Weights of a small transformer language model.
Training: a variant of Muon for these matrices, 1389M tokens, 5299 steps.
MLP neurons of a small language model. Each row is named by its layer, matrix (up: input weights; down: output weights) and neuron, and shows model dimensions 176-303. Each number is 128 + 24 x the weight over its row's rms, rounded and kept within 0 to 255. Numbers have three digits each.
After each neuron's rows, "fires on" lists the tokens most often at its 100 highest values on Wikipedia text that the model never trained on.

L3.up173:125114099153107129128101129153138122150129098115113095133131076118134105109130128132126106138156123130138131132129106127153137143090148130118132089096083130159106130120137151124097102152132136111135131158166115107139154133159194115092122147140071117128134083141134112132095110133126099174168129136126105124115115109156171134165090090127157151105125111118129115129142156097117151124099
L3.down173:132145113139093156094133129090098159107162166150145172134135139114119144130126113113172097157120128128107152171136164128116134101101172142099119134139147098125133136120150150140150146159134158104122127142113080131149104185098108128114106134116154116164123154128135113151167124133131126078112149175115152126134126066139133098145141170096110118131134138136115117125105114118116142122106
fires on: "b", "ter", " in", "iv", "ay", "er"

L3.up1585:113176159116108154072132117098117113150139102139151096138163100169126117153098128157146124132153116113149106133115145150156114101127130080142124117144135181165176133129122116124153136148103129117185129171161074148139170158114125107113127092116094163146103141145129135105118112133122141136134130146129175112143136122099186070122108141115143115106120078113102125163151160068150173146118
L3.down1585:162153135164164109151151114153099123129125133161147146149094070150152125122110122121136146141107112148124130161144120104114104138146148095149131086082092131121117120158139096157148131141105115129096125143103083105143109141118104128132181121140109130099089134099153123150129136124096118150152158144122147158137132125138142127163166160156123117119099112132095130149101121143142108113134
fires on: "on", "orn", "ep", "ac", "an", "or"

L3.up668:127113118115111137120095141129146100136153088150105116169121136155123138096102114156147099107142170115134148140133131134169130156134137091104087133140134102125107153191136135134114091104115126113097165145150147119103132105136150120134117096073119161155109101110124152094124166151141130148132132093140168154147135113153142123103127122142109155150121120149119104121152131112162141121129
L3.down668:157155135136123135151121128165068144129136153135131162087131130126138140113132130100147136113098109149156127110154135144132120134095120156161169148150143133124159112120150137101126129117147116156072131130117144122129098159111125155172088113175108160174146120153148120101115116114105121135168150127137112106161154180095138123134112138090171111137147121156144177110118115161092141142109
fires on: "ag", "s", "ot", "or", "an", "z"

L3.up33:133095100128163165148165172158142174152108128135128099119127150163111157156187151143101145130139144114107123145130102141105116145119155101142138158079117138097109137127126110131108128086084111118104122132109141148077118099151156141113134150109112090137110095146132144092149143179126132124123132141111147174125160159154125143084133110113137149106114127132078099112126127120108082168079
L3.down33:112113144163090084111098099089131103147122157134121143131145107135126110143104127118132129067139117152175102155102127084131183142128118130130122130136102135101128105121122140095120149112149144133108194138137153144152101116131115127164091141141115171135108097113128145130107151118104121147100114094134101090169162086123120130113124116117147127116120112141139105103143093085132114125137
fires on: ",", "),", "ly", " may", "====", "us"

L3.up869:137106164146129055115119119175121166113138144143137122135118092109135120131092132134143134094108136147088143114118107096181132144128144129150125137119135114101138153134141136140085131127136169111099103073140119128162131144148165159147168116128087103168131154146133140127113099124112097098119153148096126147094115124136168156134134152105121134124122086076159098150130131090113123157158
L3.down869:130089094135138174128096140112135153120112130154112116142150098147114072139134119137085148180139140141135137168146129114120124091158134108099118102108142157129137138127133129107126133151169130149145087170104151167093163106135125136128131092150136128096150097117120104108128131132160129169178074117130080127163120151165143115139142075082126134119121116147134122103123165165130106100113
fires on: "al", "ic", "ins", "ident", "eal", "it"

L3.up1185:115118119089127144110074100125157121110153129130135140141112129119128079097107133146189141139158096052143139131107138114097146077130164079084123152100167140099168129147132138122112141166116128111127132107144152103117081131130121140133117134129118120151127091109130092143080141126134079186090143144151078106131133116145155127118121135108141132120122174153095119128171161162095153169131
L3.down1185:129135132130180094141175161147150130116116106133128157112169127158126127172125152121092122109105116172116153116102073092127157153105134137163141117154087108122127106095125153124147145128165115132126119116145106155194146113128124116129154113132082129108127128126108151106126113100140179135166107128090125142111114179102155096173087121156139149137149140125134126136085126069161122122093
fires on: "g", "op", "ly", "i", "ially", "er"

L3.up667:126095126141175103116134087088131166145151160129135121087071131124145158106115140151117116147133134123167127130128131136136134102085115122125124177138113110103140142111136138133089117113166167163109129135110168179126148133095146104107136124095160096148121136166158136116113118117128145133186116144149151089133082152138104104160117080134130112168144122117127130130149135109166127118160
L3.down667:108111130095085157141105171155135111145106120145162114145152133124157122137120130087153101115137136147089095110130132160107117189115183122144171087191130174133119137165138127096167140146093132088134156126154088141115137167173115116108126159150081092143127134109095120106086095103115134100128140140116082117129130105150129146110129123112111129091106130148099114123094132131141116146129
fires on: "st", "b", "c", "g", "le"

L3.up1256:106113190136134143128111138136116117100090133154111115117133100100169152129109111128129124147139114175088164128108142111135173091115130058095095052120097104172115112118095135110126110145099092096080110121135126114099118125127150086092098145142113129132093113127190103135129134144080115126160097138119129108092145117174114154165124152120142111132133118150154133138117153156130142132124
L3.down1256:126095124131126114141067157093166146116127143078100143126134090122146133120148128128172152089092138125182170156100116135125144120148127136101102107166128118150109097150151146151132085125131136129158123135141169138148129141152058171133152131129118182118119154128158152153127104114106103146148180133092149113138149139167155127099157105109110155126132127115105133155144137155137134107080
fires on: "er", "os", "al", " in", "oss"

L3.up1627:126154120128127159136124146141154132143115143097056144102161132147093153165146145139135145118072148115135109094103137088143172152122141122132107147133115155141094143147096139122158114073103177138107098090173128166129091118125154123129143107112180123123087108091132091135139153055143132128111116182138085140114182135147133133175097156092098125110126139136125104127105124115123124123150
L3.down1627:178108124135141086146097116107122126130114121109155089173114150130123144124158126142127132138134139154145145163102143142144107141142103169080162128135126116134121154107154124141105170118113114135150112142091154128116143083065153118132117102199146135129150152161134141141116108138146162161126116088065132147123155156123104115112114145106164135140115135129140105101095122137129111141120
fires on: "th", "he", "c", "nd", "inal", "h"

L3.up762:164138085156148113146131135164169130148093121143141120120165155128092094155107166100080111167117123126131153117166148116145160164108148095160137158139086140115077124126095132116125139180126137101129103165110121098114117116156137159125125107115118147104117093111152125129163175101137077131168162089141122116161154107120134143155155136123126176124140087118162161141080109092128130101105
L3.down762:127109136122082149107182151086085123112180114142139137125092124139117138126110101150174158124131121124091100149089133134118115162107109110094090164151118152127136151186128151111166109139110133131121121134146129140094160113143144108143128158132128103153165104122096079115144135136162178201111152168133134105121105120146149103150130134141116130140130122134172131126114153121130128095079
fires on: "a", "o", "on", "he", "f"

L3.up1312:136130102120138132123108154110125137124125144105074128155061127153113143129124125117146148097127096117121126149122149110155136061116159191152106148103079130078135116133099177095074122138110181150183086139101141146151150125134150136148140118137121159114110131080153117133129102111183122125144099131109149188130135134089152097143105111152104159129107126121178156123137122164163113127135
L3.down1312:140125148135122164080166107128143151118116150141142135118152143119131129160129121171154128154156110107112068129142128095110136170122088140107159161103110115156132109104129141123130128092144119139117159148122117087082146094076096090143117151118146135147118108106107123149114170133139134145140126135148105086117104172153124128120151118076151139164138103075136116110136120137153118105109
fires on: "p", "b", " in", "med", "ass", "in"

L3.up1431:126137152098143119172110148187161130142126112093123133099125112099150113139104079107157132094138099062118103137098085159136172126102113150085125119174118136098120146099134104156166128147124120110158121166110178133075090111128147138089126156114121150145127119119137135116126098179114109143157126175129142167138109119139122129115109130137137122141125128174136096138183102131128108151136
L3.down1431:087136122171177132105134117078094131107155165175151146128163125113154117149185156144083125137114121180154118166154119072142122190095145124162150135103169047131133103150117143119083120130127119160097147101143113098165118157088086161161123116142122132126103096161144096126113145101107130145116138115149121106123115189124120120132135139128103138116131134133131149105058155097149124098125
fires on: ",", "ly", "us", " that", ".", " period"

L3.up677:157107137135141143100115157132110105130156144151187100119128117134123141152150143134117133166137118119109140127146128129141106159095100156136175146107141124102148160129134112152122130157163108091129136131137105073109121159110137134183165118117089086104068128141113115135105159151143120143140131112124142067179165154110144138124135180121098099143156100165081114130172080162167163099041
L3.down677:103184158145115106154171106135111161161152104135114120123103144132104102144155130140160138123133155150114140128139140108125140117135114101135122112142111094111093120124086116124135142160137136139099164126108107143133094135124087147117120113080176119103166162119191163117143093173112141135102117131148083163136095148147116114148127030178124176138127154092134127115109145097109141161141
fires on: " ", "ü", "ac", "p", "uch"

L3.up718:146116143143094118133177146097127141131172085131135183122136103140131138093133129114145141137160173123091116145109106112117140125153135128152087095098114103095148102114158082099146109130135127149146139118139119124123143121103144112137149115090158146130120112122128156157115135119124125175119144141101118125117131097097145130139120135121147143116170114121150110153053127144144142107155
L3.down718:124134151146126116118151110096122124162106162129106121156155143132160136099080119180156087140103120115128146078099138099091133110112147119137114150140168118131123109099143156125100113142150119106129124092093128142158086137151138146126118143146132151091149193110133114116122134124129098095142118105104154151176144116141108112108154152113160158146115177162123118093107077133147102118109
fires on: "c", "erv", "if", "og", "id", "v"

L3.up1209:088065146115155148089138087137164148149135105140167085129122115123134105102093094133156153169117140168112099105112112120091125185118109136111135139119163112140165147083151152117106144138143155118179127103126138125115106115103120108136171132142124116135099127128132109148127066145105139154185149133122102082114123115088124125082157154115112141122114112162107099129099102133130137144150
L3.down1209:113130145109082129144143112140136150133121113120138109142145124109093132162143161123152128093155068159149121088128138146076114124098143113149160096130097157116128092121149148169165081146109107095103130148166091162164093151127143110096126139127113118103122165143084154127105159118090114091121130124145151143170126101146106093142150134069086123131122138106122115139092128114162080141140
fires on: " and", "t", "O", "T", "r", "w"

L3.up124:112122130128129148126086186155180130155142135131101152157089182148102154104151108125147144132140150125165133092122144131101137091163136156146130087127119148119113109160166133144137146130079167125131143104143111108140094119090151122142110104100124110070139155122082134129051170105105098139109150135132130122200167142177150156120101109127129143106111110130120087112142119136100144145134
L3.down124:118119184146098106091140150156152116163141106122133147121157126124113111117151132159140120116103113133123101136108172118123163146141103149143107167156117133127132118128127112079143147144114101130118139101141124129110138136134149129131135169102129148138140154117114126108094149121065158109068177096117135141120147123161125107113137114098087124110135124113104095162129101128100128104137
fires on: " won", "th", "inal", "rd", "if", "hest"

L3.up47:107150116126091143127138126161134122114116148125101104112129148138132110118130081133147100150128128136138144140130106140148056105094125136133169127152101107070148112117120142076116155132151174141114130123140142161139143111159145112136134127141123130156117134129130122145105141110109173150140064147104078128134117100130151170133115090186133132078153114139137129159167147092166127113097
L3.down47:148136123146157099093155133125121106117100113084109139112105117145106135191122137101090141137164123141084122137111080117103098158102106128139127115119159122107102143090157139163115109139109086128134177152151162117132134110111120138133115111115137137143115118122135159174140112186188147136113098110105150074112117141105099172161141103106086115122133184121111157125085127107105096151196
fires on: "p", "v", "ar", "u", "i", "b"

L3.up1718:111119139117093141185115069078089117145124131119110095146153149130083137103131133155119148133155136099149169141137132149115155141118122150104064123083118153120127111142135164129149121122096106166161198139125135144166153113150130142143125100102107100112126142145150137143130144113158111122103104120122149103078123111124094145106174143117129188148119141149155131139152156131131148136163
L3.down1718:146106108143168138133140173140096148093140120128108152154091135131128136161156125129183134117133115140124134137117153121142127096132093071138116095165141136127164107118131107147096118104116134148140125101145115122100158113104145147097106117141153123158131117124114114119131127149055122165159138108119070136173124115130125144117087153145126100129172099126079120135128125128117093107136
fires on: "ur", "w", "ens", "ut", "ob", "et"

L3.up1290:116093072132134124116111114125090174130098118122123168129109105072113086179110115110168142169149114151142117126165108106132133137131128115114122152095080198112126096159150119118130146119123141123075133134150120106127093132148098140148135121106136127106094134113156096168182128148179126135119144113086128140126148187138176110152114139120114114130098135121144136103126112157123120142137
L3.down1290:165156172145115127195167148109137093170167156109154116132142156175110124069129114151115073097129167136115120152103139129155130091083157123145115104129127056113143108103081114112119093162147146095177106137138137134132169130146174160117128097105155137159154179154099156125104125117110115149088097132152132119148100069109096132118146137126126108124119124115150144146165124097117132150128
fires on: "p", "i", "l", "ic", "op", "d"

L3.up60:156130121125130088099141148107084135110103127112117143152093151155176142155146147068119143104159133135076110132153097102128124108133122066124133113136106149159117109120087177111151118099152173126112123086137129109126096108139116133115184110114087146120151154129140094143155160117134156114130135109148140104134144097124120187134185173100171142113177156097132124145113149137137098153112
L3.down60:121152220138168123134130149078162125133126121085144140103160125134121083105133121124106150116166151148174123159157131106131175120108117142121152138153162113188119137127148156159126137134173125101116130148089081169139130140177133148144110093128133093130093121115154107084133149098163113127107147121160096110137151094131145118124115133120134123140153112120105116113126086131144127148116
fires on: " of", "l", "ig", "p", "V", "19"

L3.up1408:125151112137135085129113146143119146157171141139125134142101128138130138123103115120153097115153143158136095151179133131099154129065154121161111114135142138100109148148094112141155100114147173156115149144135144135102103150098152105098116154125135070111138158147087142155035114121123149107111161139136101113160140180134096134132116151159177102127065141119136089152103107118078134120061
L3.down1408:121107125136105150143113175125101153129108115160158112125097101101135136187153160152119147123136094119122124132124113107119115107091123161169125112152154162109117128138204149139169167146112103116146112135105117155105090117129132100119114151163155109139198146089124139149100133073141102160140117153129154123112093127099148065117149131090100141130117191130150103108116109128136139144143
fires on: ".", " as", " As", "ower", " with", "er"